config.toml
n_head = 4
vocab_size = 8192
norm_place = "pre"
lr_head = 0.00831
grad_clip = 0.5
doc_mask = false
MLP neurons of a small language model. Each row is named by its layer, matrix (down: output weights) and neuron, and shows model dimensions 112-207. Each number is 128 + 24 x the weight over its row's rms, rounded and kept within 0 to 255. Numbers have three digits each. A neuron's up and down rows have the sign that makes its largest values positive.
After each neuron's rows, "fires before" lists the tokens most often just after its 100 highest values on Wikipedia text that the model never trained on.

L5.down284:109135131138150146128132148159145138112134153116159124121135115156133113113130166188142123118138128170188154093082172132143158096137143118111101138076085142150161101127105088150120115179111130114087137125126127163132119122130126102113105123157144105111147167153108111152120147139148139143
fires before: "s", "ve", "n", "on", "t"

L10.down14:113107144143121141123127103095079225120130164161114143150144165151149157109161117096120098097151103113152087142151162146109121168136168134151170141149146100103125132110105131142124174073114126129129108169101126116153118121144108112159129127083113105091106139123136091119134112093136118148
fires before: "\"", ".", "\n\n", " (", " ."

L6.down61:129129218144142122115128184119127035145126152113164120156173198116128136142124167130095148131117145132143135131115114166109102078144126156113083133095148134150137155149109072111134135162150119123102148139139173160130133157135119141153132131076140137115107149153101153115104130122155115121
fires before: "s"

L10.down48:156108057145119142119127166201128127126093148160101140136089162169182099151078119112109130164100087134137130134131149091172099108145135131112142107118119122114130143117128139132139155115168146111118150128113138131151158161131128146144131109134119159098073116147115162081106179114117142168
fires before: " |", "s", ":", " ("

L5.down203:113119200127130109136166127142101055184153141116121119099157149099082113094098122096117166118142105076116130116116136139113148133147127163104136125145122094105149123158147126119144134158124153151144131196150123133156121129101126114141127120089117117080112141126089134107108129146103104113
fires before: ",", ".", " |", " and", ":"

L4.down317:149126125134101136106177127172107122163170096158115133101134158088142157115125124113167097109117158145152113147090129157152113112122147134133123121170124125179154172129114117165120128135094129106151164139153092162132149140117099111135093141148116117140127138107095109057122121112129128164
fires before: "=", "\n", " |", "\n\n", " God", "mon"

L9.down238:137148100110149147151108116120111204143140141157142150175113065119131167118125173104107132115126187099124135135110137132143144161124102176149107150147122125118143172115132141119124132140101133086083127091125134091159108156109102150103108122147121131122117135131152136107074179125120116115
fires before: ".", " |", " (", ":"

L9.down85:143169093174145092158139138131107136184103119102147103103168134131142117178165115115141092126152132121111142089106130163130154156154117133088104116150140097115088079119154135119121096074134156132110157091093126119127133082104172121153160127148147149137116147128135106119175156125101182142
fires before: " |", " %", "\n"

L10.down90:102102078135160155107146107109143165163093116121154183162120116133088130119103122117154092094107132144140114102115149087157082153107146129106111106123077128116151118104142118123135098112081128089162146138119105107169149153103120112156126146123091185169122144157103126172148126120124126132
fires before: "=", " =", ".", " |", "s", "ap"

L5.down130:122142154099153137125145115133110078157144151122117128130151154119159097092093166117151133138111130115120143121115100127140130129102093117168111120120189138155117149139181113143119111114098110121148132120123107123130162126124111122068161120084123150071115145124080151129084125124089117166
fires before: " |", ".", "\n", " ("

L9.down77:088144089115155130124160129109113114141131105134146104153069164147077179131096122107149134086116167136149169105112092174121079112126138076092128120123146126133157104134174108117129097117145125147132133072121107130114138137146150176108142126162129166151144169145156129144128133116108119134
fires before: ")", "}", "="

L10.down175:081129123150122131114154147134094072153121096112145128142118239127131128133131122119115156158106136139137129096125148151134144156113127117117158128132101144151108120139103142159142124117120124162132132110102104114143167099179130106139157146193150131137170148154118116168175133112099140085
fires before: "\n", "  ", "\n\n", " 0", " Total"

L9.down248:125111173119088096134132129132108065105134126140103123110135169135099131135134094137080141106113113190124125129135148143152120110110121135098086126076108116127135155155103074158145134177082101103143110139117097142107112140157174109120110127168069126117131126161115147141106080114103140127
fires before: "on", "ve", "ons"

L5.down261:118133099147129112122127117176177150146151134123133156114102057132133127097115147155174121122150153137104113096119106130131130166126082147126170158128095108154149146137169130119138134129171148119119111148138093145151121097095094109097154116153133146145128119094082135133149114062178143140
fires before: ",", ".", " and", " as"

L9.down198:153158170125151145158144151178083105112128175157131145102105176145144135103173173101142150105179145144142119128120121116088108120111151170092118122146148125109127151164134139172150114129119158156119098131134124103144109119091141161140102111118137122140182168120104105093151128132143153095
fires before: "-", " United"

L4.down138:137149229102147121138118131085144049092121160115125097115133148129104112154126116134135134147127177136139149118099167152135128143158110081146144120092147140154125171180121161137114092135127148141085119126136149124119119152136125126097141127073137109129134057080135145129155130135159129145
fires before: "="

L5.down305:113107110112075139122129171102167135136131169158130117108130137168157120088103130133131149150123104120121195163141128086156138159107119145176122134125120104116114117145126170127121130140129114160166153087143147117098161097124100104121137122145125161117124124147104130128134137141078129124
fires before: " |", "%", " m", "0", ")"

L10.down205:134063199090115113133125170093115067135101129118153098120115148151136117143133118114157100128129152105104128107143143091097169124168127153090154160126115123113177145125133147091149123091109129130156113142112135099139162131153174166163132141101105107094098149138135163141094133176106126101
fires before: "\n\n", " a", " an", " Indian", " Japanese"

L10.down307:146081093175147131143160131136183144116151108156123076119106115154138161111093111103153150123106153117102083135127133141166135140146095147147113125157096102122175091139124149155132164134091105135112082120163121079152135149098136137130117148144110156127117136097124148136123109127082158160
fires before: "2", "3", " 3", "1", "8"

L9.down275:101096193048129131144134165125122074126115142164072119100141162149121130144147089117120116157156119162127192127118104106120141106143143165123114102132099118127146133154132124094094120117111087103123162092130091116104131137129172118129187147131137157102124126132130131080124134160094158082
fires before: ":", " (", "\n", " |", "="

L10.down1:132107143144162100090133152078141110171126133109105131118113109131144138114108148125161115166108109072115096165121127142145124114127110122117115145132110123119105105092143117137133130112134113149100144114138093116187145139092137114121141104121126118130164127129130159123169102039136119101
fires before: " are", " and", " were", " have", " of", ","

L5.down120:141125172125114121170129095096145151129112151152140123115124142143109152119127099130122130147139066092097149103114134097044116180104113136140129118139092106114135153123154130114119139128148146140140109151126145095123129096098142160154139128114107138120150154131089156152089098154120114154
fires before: " |", ",", "°", "."

L9.down169:104077090089134139189121154124142080126094151139121128115119174131099175146140102147153100130110132116130157126104110105127115123136151111127145175113129114130145163125096106099159096101154089158111126171082124116123138134127117151138106146035102115134148170151132157133104120120093123156
fires before: "=", " and", ","

L10.down113:099172146177137114132150103096134129167096115133196130133145152144144140139152125154104082136110101127120110131159160116121121117113126138142142164121158106166092127112125146146099152134135128149167147135111128111119112115143119131112089113087131145131127140171084143163137129074119170122
fires before: "|", "."

L10.down222:112111061101166103131123162160125155103147136143107116158087160125141134126138113156108103152115127168134104119112155160133090083188097114117132110092109130153115180182108113097107113161131124146101157095110158082110133109129118090126122135091147150164173110123118124121119154121122108139
fires before: "=", " =", "l", "s", "lit"

L10.down70:110167106148135132139135163160115075135128143109153124153136135107096109107114144071092077135126150145109096152137134126154116121148109100102106095097162171109112120127161118144132052097141137110126151151138102127146153146132145139080138116117111126149122160123105114146146110119131149177
fires before: ","

L6.down197:156166126138134111131130155087100116107079135096169142139094140128128159079120158139104094158111149065149133087133116134147158124089105110165125093122099121134130118136159134105094137106117167116121134152139121090113108144140120154123136131089115108139145147089125130117136146099144158142
fires before: " States", " Kingdom", " Go"

L10.down184:140132139157117198174150140100148093116131133131114143113109071169121126098110105085147121097157140110106153160144131132054093130147135086110159135107074141141159191094143160113147133132073134162108133117146158082131154080108110168088108128123130124125155146128132117141117132123144151109
fires before: " (", ")", "^", ",", "/"

L9.down130:087125198133123125149110138116148095146126129096112138166164123101140121146155119123133113166123144073124147123110102118152091109123083163144145094137144126163078160122122170155078101156136159163124138123111143131156120151070159179132122095043080147129121133153108133100132136062135147095
fires before: "s", " a"

L10.down272:146141116142108144120094139165156088154127127106094165127143182145129135136104130132147123120139159134128137114133119118067100154090110118127117094086153127155111130140145150114096142154153080131101108189131111131117128146105103115127096083134137139140125139125145108107130152147095113159
fires before: "in", "z", "er", "n", "ik"

L4.down124:144109087098148133111095151141121131111137120098140131108119128138064116151108170109101142113159128172119124068107134128111137126129121163144110119108100116125108134108157123145135098155129109122138193155156140132122097168141145135165083126166090131160163144093164149154098097152142118104
fires before: "s", "fa"

L10.down314:111102096176121110080200121123123148126137093137144110120129157150117129131115158117148096157164176132158112149122156066123103109127152170124155088106099076108095167103115104136095141116124141147138132119124206117135102121122106146113113116121155128158141098172131145143129153165155176116
fires before: "|", "s"

L6.down18:121149179092136113131156137065125111135140134130131125147124135073117140091120121119090147152149147108139110121120100113091144152138108159161125124098141078115125154129127142165116120121134123144119087136157114106156128118160124135138129141114160113132107132085110153142118127110138148094
fires before: " the", "=", "\n", "\n\n"

L6.down104:109112200163172120123130169140128116103136106116148149136150175123106139193105125130118155120115151119130115139125104153145152139150139156164153125109141129164131122169126101140101151132157153124070085144118102116134127137134111108113114106103103177103078169109117061091149163127151155133
fires before: "s", "19", "k", "f"

L10.down209:176121085118097093160142152132118142106113104172124096108120125137154116145099098103162087151131151107110128079106111118150093103105112134197123156105076102175155119111093154087129149140092125108139124131101127124125139136098088134176123135091117140112089124139197151112103139123156128165
fires before: " 1", "d", " 2", " 3", "al", "3"

L9.down117:156155097126143144138161120151143075141159152152143156154108204140105165141153107141156102068113126138105089106152138110124135142138139093150067126116158165136126110110133134139075138122094123131123138108147157121122113146134120132137127153087107103185110096106093133174125119169147126128
fires before: "-"

L8.down102:107098135130135131158136127171114035139138112136118124129123165175142126153111112171160137126111098155145151132092100119141122128130101133089152149138084121100139162151104089136134130108100144160152134129129146096130170150135143157109146091096129091103113110145106121152104142136115187151
fires before: ":", " |", " (", " code"

L9.down177:168110129133139160151116173140101147126143130147121120087161163108130142101126131106164106140188115155148059123148108120121095140096159129129138083111115091150139117078153069122129098125172107122128149106106181168125127163115157147139139143105109164145154099133119138126119131123154146137
fires before: " |", ","

L9.down295:111132138090144105160170114113117094119130120129132139092081157056164133121156161116143130160136112137115179147165158127143123129139142164089121153149133140133158135131115138138121169110123161180122135130154090143133103143119147097111148092132147099081138140148112109135165132123153149127
fires before: "=", " life", " =", "\n"

L10.down43:112102095143113135157119137128131135170171125140138134130070132124120122132145107117149121126111104127089141121170115122130132167154107086114111132117126096106140114111181161108085129120138120169122104089109125106177093113089180101134151088086141117073102139146103150139130115119150109142
fires before: "se", " sound", "track", " Sound", "ki", "rix"

L9.down121:108120147142137117118132130130121067138096120130107151121109127143110115130100168111086146095110110108124112130130133120142161186103105123141132082126133155135118147141127136114053125161125128162100170145115155058169139104157143127108152165141123127135114102104146114165112114148080126104
fires before: " in", " that", "=", " on", " =", " the"

L8.down166:141132164159096160090145118133128154121129120121132148119096138138142111089136145133140109147095078155117108126116109074143127133115067115118138099068128076136135139128144139117132140166140105144164121124148161176125174148153171129126132157145117144144108161132104121132118149130091122110
fires before: "|", ".", " ft"

L10.down75:164132156098138107096130081157088094172113118128143110152097168108085115126060118147084151135078140122173140126078133124099136147145131158112141113134117134118111145153129171092107153177124099143129139137126148131127130173125139122141153128165152156089081137116103090113113112055125136087
fires before: "s", "on"

L8.down45:103123192115141099124160116154165176118122193096128143093143168126135167095138138122144128118138146137100154115150095118115135171092102176110154161134134093144184163124119194143149075132119149140126133153099123135111109170117133092112122165047146102111124126137100114126122120110144165158
fires before: ",", ".", " II", " and", "\n", "\n\n"

L4.down290:121118153116143132140088143137112093147125118148143106130124159132081133137133134100134102160155133110148163154122111104124131117156091112123109106139142120186146115140142123162123117161124133147222098137101122101148154131121115143107190129093132126118119101139128146097112141115147145138
fires before: "\n\n", "=", "math"

L8.down202:146116097170105130124126164127119112114161088118128170115119154180112153138090143114131138161102115138113125056153124117159172083066106090093156105144103157103137109128153112133106155111138156111156123137106113106153118115122132167135144100153138133138123080093116106105135098180138124128
fires before: "\n", " Votes", " Notes", "  "

L10.down181:122129101096127116122138097147133076164129161137120112124177141136106119129162140140148139159077120138078127093118099135142111141152168129100108133118156084136103103147128124141145117147082141105101103121152089157143135133140114091150130201082155120119095152124097158173128155135153138114
fires before: ".", "0", " m", " ft", ",", " |"

L10.down268:081125199069129111146135148117110129121133133141115134154139168108151143123154147136109129110174118098136158135112091140169143141158123114133127128138092146101103109157156133129145115147143150181142105150133165149104113113126123112105135138098082159119154128109134114118165136127124167115
fires before: " as", " that", " to", " the", " by", " in"

L10.down157:139088075127157154152092133091187098116101148153146102120093140119144150143095099107134079133101148094098094130117147130149125112141109122125152128141131136117140110147144144135127099167124166136077145135115160112128122167140161138130155129163148125085147108119119158116166108137119153124
fires before: " of", "\n", ",", " at", " ("

L10.down26:140188110114140153146126138115099132127165117130110105101102106110128169091153122163121147090127119100139138167168126106096081146159140135153145158117165109149091128085129093135129131118166110095096156158124147091150120137131108115140113160119152131107122162112124114147148118140123115113
fires before: " |", " (", ")", "\n", "}", "{"

L10.down235:166104135125158121113111114161156140124130140099104141113129074139146123133170121103119130112136104118114114109123136103136114148099157184143190156109120112098170114122130089116176127120102119108107118184125074161115116155148123144105089117145133106149101130100163104106105132153108136149
fires before: "="

L4.down242:105126208125149123126090117121144095151146155137132125125102120128113130120122146139139119162139089097170130119069130124151125114131123148093093128131153123177162169153134114166094086122113149130147132116084093077111169140139072131081156126124113105125126144131139119094127088108164124123
fires before: "=", "N", "\n\n", "E", "\n", "W"

L9.down114:085087109116144100120153132147136179142150156147149156105109112146106079157117125088103130122081142077119115148116131136104143110089137183147108137119129103123151089135087074111120122120106117129106125165147122144130127149111141136094106129113096105144148142114154123100129084124141127113
fires before: "="

L5.down86:136159102096095135129118093138126139106122141141124159125138147097104128130123137114111122085135148149109101133156156101179167110126152089105055160131151125113129113109122112143135142136113184116143132146129133119109151128132165096103140085198136175139135114102104126109123167112119155139
fires before: "5", "4", "8", "7", "3", "0"

L10.down319:157141134090076154130142126089105092128148138130166103134119140070169133150098150135147122172096138122139151139105138095113113158118108106175169096160138101149135149124138109107106101146100121131081103109150119105081092128133090159130087103097142115095105140108153158142111092079143100153
fires before: "r", "b", "d", "g", "l"

L10.down232:120131105064133138140105173146167167100158169107188124126092121146104088139159089149107154098139136162168119140115121125127126150122140173135148117132140140132179119133134090109139166139124171135135130109151115106117099109127145171148175101114145162092147105114142140146092123074142155119
fires before: ")", ",", " |", " –", " first"

L10.down239:102144120124106104083108150149139057152114182112092133120119209121132131123168134140117090154133116083151159129127160168128127133169113145119129139121152119141081159162139116126154105155124130112093104124127129119084110149147136153140104107082101106162165118167110136122146135095129120139
fires before: "s", "ed", "d", "ged", "es"

L8.down262:195091064139138121119132136105127165136141145145171101132132150135132174113145145083130068092105131149148101150141105139105123110127112107096145097148163139112134110114125157138117125137165060147127125156125120126120084136118109128125101182102161145134117139133087127099122098088146084125
fires before: " |", " 1", ":", " 0", "+"

L8.down0:115082129156144168103159127155131152152123086139133073141149142094126134118119167142159120130135097129162126103100099110129123100167123143131125128147118098094139179148143150132128197134124112134080120151112129175151191129127094121109136097159131090122179118132137116150134129118109103110
fires before: "."

L5.down287:158111152128135137127136139121108018122108092116148132133133201089106133148095150133143144127118119138112131111100140124111144109148112106142128124108132121119141146130152142104139116119104089119128140133133167125119108141141156129150102106076120141178147143134122127132174122126100120120
fires before: "s"

L10.down4:105134125074122131104134111135122121142150104164134089111132113136111159144132126146136161153111139179098104149118131130186114119109117131113161095102143125115166126178134139136130146147098161116082110143125122122139148169114130132118130139118128128045107134105112151098135081128102101116
fires before: "0", "4", "5", "8", "1", "6"

L9.down268:147140061110142118108139151087111210149143128149143131149135107108098114101128147109142115147075131091120087160135085106102156178150075130147119127104148094130119091120127151114152095117128176144105122128129150130119115152142114162137087159120114143125133140133110162137140114076153117115
fires before: ".", "°", "0", ","

L2.down294:144149094143175162127130129133100180154107105136123122119133115146149137174151167132087155110116122154118121116144139095131128132138127151165144107135134120150108094129114131159124084141138135125127090159158145146124157153091133120140139105168080147151127140137119132118135138171154144124
fires before: " the", "00", " his"

L10.down106:125143080120118138118155159127128184140129118114136106094120102111128143151102118129173161151137111119135118134126094123108121141130140136137163091170134148130134146123092099152128144147114150118121096171121118092134139115105095145145107158103165113136154138071125093139131112103126141153
fires before: "%", "=", "4", "1", "\n", "*"

L6.down68:121118166146126114091133150160134084118108100101121160134135129119117114166113136113121104082096191145129117098130150113132158139144096118123106113118113163090129146136108120119127107157129156135136121141093103145116126144162167136149158125125089106113155132126167162142149120122156125167
fires before: "\n", " 0", " 1", " ."

L10.down5:109141163126128129108185116116069116106111139091147106093128123137124109121116104108151119150107133160095090129119133075056141099146108131112102104128126141135163116140112067110132142168164136123132095137127146155152112080115115089092063146140150147111135150115145132140102060158109118137
fires before: "re", "Le", "C", "cer"

L10.down265:139127173084153117187122118079123018135124133102134099149116238116125121153166135145140114127131146110107089177115120139145149136122095157123118094122112156190124152124135117114124122137145113165153123135128138137129171099139102159115143112081079113128135153117120127125074136138141122162
fires before: "-", "tor", "E"

L6.down48:098129166093127176127121084134123071167121177141126090153121220076117134151116149163118122119141126133099129088155135131109131119142125085132153116127153096118103132113126128102119104097137109139114106115092160087127100130113154114150099132059149094145124155113113151131121143150122123121
fires before: " the", " that", " he", " she", " his", " it"

L9.down105:141167136113133143103147127100122162162106167070114099131107049114106172120120137155179109166112148106135110131139171078147078120143112106085129149109169105125123133188110166155127128151144120157137147138143106098107160132125105137137164099077141113104093116125084117132160103150098147134
fires before: ".", " |", "a"

L8.down316:120107160090112097162120097129160153164141175130107134150089179141116146120115113163121157146093098108134150101160115111153155146124124145114162141116104120117119148193098143137168134169130136093113118149107117065167163125135140129126167123055127133064148116136127173104141100095090143116
fires before: "\n\n", " He", " The", " In", " She", " It"

L6.down133:104124151139103107136101099180121106117150104102115126136106122178094103127121186115168123151117133119146121093131167112132141161117139120073106140178094112127196149163153126130122138119108141173139149124105190125117119149106138122184144189146093108119163108114140141146174147107164127141
fires before: " |", ".", ",", ")", "\n\n"

L10.down133:169145146085123114147120159124106051163140121113135145107130196099109162147152118133167114147116119107154104130105119132148091136142093113113132180135111119137107111123156113145135086106144077145128115102167153163130132125086116120101170132109152150163108117101148100133175111116119136097
fires before: "-", "|", " |", "\n"

L9.down232:152126129079141188119133087083098133138118121135124095150120137133140155131143127175129098123178152131146139123132154124163114133132108086116115153160144110107137102089124104130119110115138167124113113125155167112146103159115124152149130152117077156123128120135127118119147180144134145155
fires before: " the", " a", " to", " it", " that", " him"

L9.down207:104148145125133148163114096158152084130082096143102081133135149112121116176103172166130132134120128164142111152113138122093132161123137145138135166105142138136096106106117147127156095145153117121132139136148150107099086135157178180142145103014144117142096130114129101152141106117097166133
fires before: " that", " to", " of"

L8.down271:129145079140109180112129174159129193136119153129126161132138091143134143123138118118137094114159153146123119123116136129137123152117094100118183108131139132134125132113135131125110101149131152130126151124144124104087126137127195128118169125186092165105157141131093099122117089107116095122
fires before: " |", "\n", ",", " –", ")", " ("

L5.down236:116094187165098132079128164099156078126123128127153127142133169131100112122113145152157132145121073093121112130175128100126099129149133082127146089119111133168106159127138119118085129088161139150134143140156142130126149147128128109120142103126143112135097141147109166117075099127134137134
fires before: "=", "\n", "\n\n"

L9.down277:106143139095179124122124111132092141145148149137128135113135178106168138126137107134105144100123115083120065124097139083119090134154124102120109106122177131115114115081157142165130126145162136100133135138098079110102125139118150123114106115075103171165096147132154139122102151177087125110
fires before: ",", " he", " the"

L10.down57:144144107116119107143123088104121143138104124137071136122135091094065121161165141125158151118090162158104093176083145104146135101152162141094157084123089062164153154091109105126094136135129110109109117129112133152126134127090113160101154153114137128075116176128091167131112107120124110098
fires before: "i", "r", "ric", "l", "ya", "ia"

L2.down56:134139206108111112136157134165083062136121146114183133127138149149056138086117148109091153112106150142140104150142147109124136133147180126093133151132119172120145151145126144119111107159117156128122137133108093146129121183145131102175152136127105152133135131108135141121146171150146122103
fires before: "-", "q", "pha", "je", "ps"